From a checkpoint of a small transformer trained on Wikipedia: rotary positions.
MLP neurons of a small language model. Each row is named by its layer, matrix (gate and up: input weights) and neuron, and shows model dimensions 128-191. Each number is 200 + 40 x the weight over its row's rms, rounded and kept within 0 to 999. A neuron's up and down rows have the sign that makes its largest values positive.
Before each neuron's rows, "fires after" lists the tokens most often just before its 100 highest values on Wikipedia text that the model never trained on.

fires after: " H", " h", " D", " Sh", " S", "em"
L7.gate297,219,156,199,228,194,250,226,243,204,261,264,215,138,221,228,175,220,244,207,129,201,216,182,203,170,134,200,207,242,186,249,192,226,242,247,216,203,278,190,212,257,177,210,211,192,135,213,227,187,200,208,173,180,205,148,174,138,231,211,183,213,257,220,165
L7.up297,201,90,252,204,227,230,196,196,225,225,126,215,219,163,237,231,193,191,222,176,214,144,254,196,194,190,197,124,175,165,252,184,287,233,157,240,217,227,196,159,120,147,165,159,171,178,233,144,110,216,271,220,178,206,189,188,143,190,216,202,157,240,198,202

fires after: " k", " S", " s", " me", "ound", "an"
L7.gate191,190,242,202,190,185,165,246,198,170,146,139,182,225,206,171,223,183,256,196,201,166,144,225,223,237,206,178,207,177,179,238,173,173,329,218,199,217,239,223,200,270,216,205,173,151,159,262,210,115,230,238,177,240,207,170,240,132,253,208,192,193,184,132,154
L7.up191,126,263,203,109,277,179,233,161,211,202,142,248,165,180,252,274,163,161,234,189,176,198,216,149,252,176,154,149,203,102,212,151,217,258,149,223,159,158,237,169,241,229,174,189,214,212,132,212,155,112,212,185,203,249,196,125,131,273,260,191,220,237,217,178

fires after: "1", "."
L6.gate170,217,247,220,196,272,180,202,206,110,259,204,159,183,154,166,228,222,236,175,176,223,168,181,246,243,170,179,197,210,161,191,197,145,176,172,211,132,200,148,190,234,147,229,158,227,211,241,200,189,206,269,172,196,211,140,170,185,186,210,230,164,186,298,168
L6.up170,203,172,193,169,221,230,181,213,169,147,155,161,49,197,205,178,166,227,220,274,220,302,184,158,149,213,192,187,237,182,197,209,199,173,165,244,153,242,185,215,229,247,252,218,240,234,184,206,136,244,262,209,228,222,173,219,146,181,235,229,209,193,215,217

fires after: " S", " h", " H", " s", " k", "S"
L7.gate269,231,176,168,170,167,175,258,278,232,217,123,228,153,210,150,303,184,204,218,147,175,163,243,206,170,172,194,230,170,185,333,241,197,257,163,165,222,131,186,124,199,196,142,220,264,117,203,184,213,186,228,179,215,156,172,190,107,211,245,113,133,169,182,137
L7.up269,214,189,290,159,219,199,217,227,186,219,110,204,172,201,185,253,184,204,252,217,247,208,180,169,141,112,218,141,180,171,197,172,299,252,193,219,185,105,200,149,205,125,186,225,283,185,258,228,156,195,181,155,217,236,227,207,149,204,231,190,206,205,198,226

fires after: " G", " g", " H", " \"", "G", "P"
L6.gate281,250,237,208,194,181,159,249,222,235,131,249,257,224,167,162,192,176,189,213,199,193,180,153,181,138,260,223,124,184,134,218,238,252,187,251,214,253,189,186,224,247,191,301,228,253,157,267,177,163,238,165,156,166,262,169,221,197,192,216,191,215,197,173,172
L6.up281,197,188,221,191,191,239,232,191,191,196,212,175,163,207,191,235,50,186,223,170,207,229,160,218,194,204,158,170,206,230,127,250,151,142,210,163,161,170,177,205,189,241,204,158,167,117,260,220,270,137,202,236,158,211,197,198,272,172,207,192,118,219,231,111

fires after: " t", ".", " f", " p", "p", "f"
L6.gate5,201,226,199,174,213,166,235,216,128,172,140,157,267,182,183,199,219,223,197,157,246,191,198,273,242,170,171,234,190,186,285,199,183,226,146,238,237,207,261,222,150,171,241,168,243,206,209,162,196,231,247,233,168,214,224,163,101,215,205,186,140,132,228,249
L6.up5,75,271,189,236,208,198,223,237,195,215,234,138,157,206,210,203,151,247,214,224,220,160,179,181,224,175,184,208,234,184,270,160,188,131,207,217,121,203,181,112,137,162,207,203,179,228,223,202,103,187,201,281,179,239,263,187,115,171,219,219,227,217,172,159

fires after: " s", " h", " S", " T", " l"
L8.gate252,205,197,162,153,210,113,240,139,245,244,178,179,148,234,210,285,119,233,237,264,112,142,184,238,262,152,256,240,256,151,291,232,175,216,233,188,183,178,173,201,186,192,253,176,210,186,165,209,205,218,181,198,214,171,238,160,161,246,152,194,221,249,139,191
L8.up252,228,159,236,156,157,191,221,191,215,257,251,223,160,247,191,198,181,201,258,250,174,256,234,193,192,186,142,166,200,216,214,187,243,214,214,169,218,107,234,151,133,182,187,216,264,154,225,191,208,255,129,232,253,255,255,141,237,198,254,168,188,288,194,180

fires after: "1", "born"
L6.gate22,228,220,207,161,210,248,216,205,142,155,250,168,213,190,249,241,195,126,214,195,208,170,168,189,246,217,166,172,201,187,200,196,225,218,242,201,202,270,223,182,214,171,199,165,198,160,211,196,225,191,223,233,178,123,114,286,108,220,184,273,144,195,271,244
L6.up22,244,185,233,138,226,217,202,141,202,212,215,138,195,210,187,171,173,169,182,234,269,257,253,172,266,216,203,160,239,208,115,138,175,193,209,208,99,132,145,262,213,220,258,296,173,268,200,196,241,178,196,221,168,224,196,235,167,187,134,249,195,167,153,108

fires after: " p", "-p", "p", " g", "P", " Gr"
L7.gate291,221,259,230,219,195,258,291,215,244,226,211,148,232,224,181,193,164,181,264,232,221,254,242,207,164,195,224,233,139,88,193,204,213,179,276,184,217,173,124,270,187,179,238,170,244,139,237,191,160,228,255,219,258,244,139,212,205,155,106,199,177,236,192,231
L7.up291,243,263,224,162,230,242,185,258,191,169,202,215,273,229,191,206,160,175,220,245,214,143,174,220,255,257,166,209,173,128,151,205,214,145,207,156,75,173,198,244,226,165,281,196,227,208,305,181,214,278,132,176,235,138,188,230,202,233,158,171,192,156,229,189

fires after: " C", " c", " G", " Br", " K", " H"
L6.gate356,176,242,164,228,200,179,214,231,191,94,292,158,159,177,174,139,186,173,172,163,175,173,234,208,225,152,218,230,155,211,210,197,220,201,167,158,208,250,220,196,192,145,214,193,228,189,129,145,138,203,235,205,184,186,103,191,220,206,236,226,228,166,201,191
L6.up356,171,176,135,221,206,192,213,252,203,167,189,160,229,218,174,220,151,148,169,145,159,135,228,199,186,236,182,162,238,231,251,283,155,176,216,137,203,174,219,202,186,198,165,142,250,218,233,207,290,184,247,265,249,275,183,194,171,169,214,248,247,171,186,148